config.toml
head_dim = 64
hidden_act = "gelu"
norm_eps = 1e-05
attn_scale = 0.125
optimizer = "muon"
schedule = "wsd"
batch_tokens = 131072
train_tokens = 1272000000
MLP neurons of a small language model. Each row is named by its layer, matrix (up: input weights) and neuron, and shows model dimensions 128-223. Each number is 500 + 50 x the weight over its row's rms, rounded and kept within 0 to 999. Numbers have three digits each.
After each neuron's rows, "fires on" lists the tokens most often at its 100 highest values on Wikipedia text that the model never trained on.

L5.up1724:515471504500603442560483512476505541421492526516544506593440565503468481555442488594485538560530439400536516485498469421545504457544442397578549424539509466498549528476494534513463436489449570492348465448505473538443598517410592492615555469526505483443420489499543482500447501554491504461
fires on: " The", " the", " Cap", "."

L5.up2086:442545523548500546396583486505483494542502514521527478504569516504545515490426477394482477406545538485454503520510493505583543551519362443485579413552582529452497494413528537558548465519444508484444535514476584603500532400465484618433392491442580436446476541419535467486474460394487567472
fires on: " New", " Year", " Pro", " well", " Country", " those"

L5.up1962:489458560474522478488509506459363511497449519456518524480538415525546527459357503422527524479459512497435530584555441441364465534549604504486520440543414596520522498477527546613484446443578480426555440552444540488526536418513539527491491414516494444550555479466536409443432538479478479526
fires on: " and", " while", " use", " part", " role", " ability"

L5.up369:522454455515440526519354553464487529587474503482563550516518522520492482546535460492468526405417469605551458448553491464462477490560545512417437475512452456486488511568490450566513545394480447523517534498588459458507508504418531504470544519421498615547531518407429513543469497473463436464
fires on: ",", " have", " such", ")"

L5.up802:488455515470534375491492506511542649459567507514502530479520513494567394463429542515569481478583443573443511434583417570501518496528572457435526514526441416479489487439467486499455521462469510515544470453468467551564502537499547546493554491517467502504498525502460529482482329509560507445
fires on: ",", " and", " in", " to"

L5.up2373:450518505464467434447555535471545548501495559514496511519443456581455553488435505385447438425568527441379460545550529469483540538465560533534556521515514543500543535577410513411430465513467541467576559481441487508489457532489602533459583446480489550509467593544502452440567517453510474454
fires on: " ", " in", "4", " via"

L5.up1887:447445572519561593515514543474447414516480541472490522495444514474497385467450531449533481450460535542476446423426538518466490553559487492506485537477466495518479546511495451345471551542479557516505517467556627549477447418498517568348474549540451501509409575390508485435548511525625468489
fires on: " T", "T", " t", " at", "od"

L5.up2536:551519483473445481594502452563548568507539424457472573505477454528513475415460481541434571516472502504587565527373519613541485526467469500455597508538534470555474384532502475633499561447486469543523476507524488483478429463504492456357530434503496445542669526542438510461504478441466475460
fires on: "th", " May", " November", " April", " March"

L5.up459:445412478406482491558495555617507505408420590446515467562434577562492499497516401485535455544453581505569445549541533422515438545507507461447503471480566506355423509400502361504460439519523532384532570538372547447542498493495469503465512478474442563472475514514416531449435533560489521538
fires on: " during", " of", " long", " served", " his"

L5.up1315:555497521431594506512609552520508436411461516422464530524498495542513466439482477505523417542512390493607429441531491541413501481481472548488596461445469517442494506398491501562589492453481556566521570526494495511531594501477515412437513549428436555546512558446512498558518548601475510480
fires on: " April", " September", " May", " August", " March", " early"

L5.up139:498517532491559582533442501451526512522488464544487509484434536433520458538503418617539463626435507570471441447452499513527520458490557426458485492421518381479423495556498570434504526517533459447445521453500513549477408505463526532526545634454451524462487485490440528481479515440448542459
fires on: " T", "T"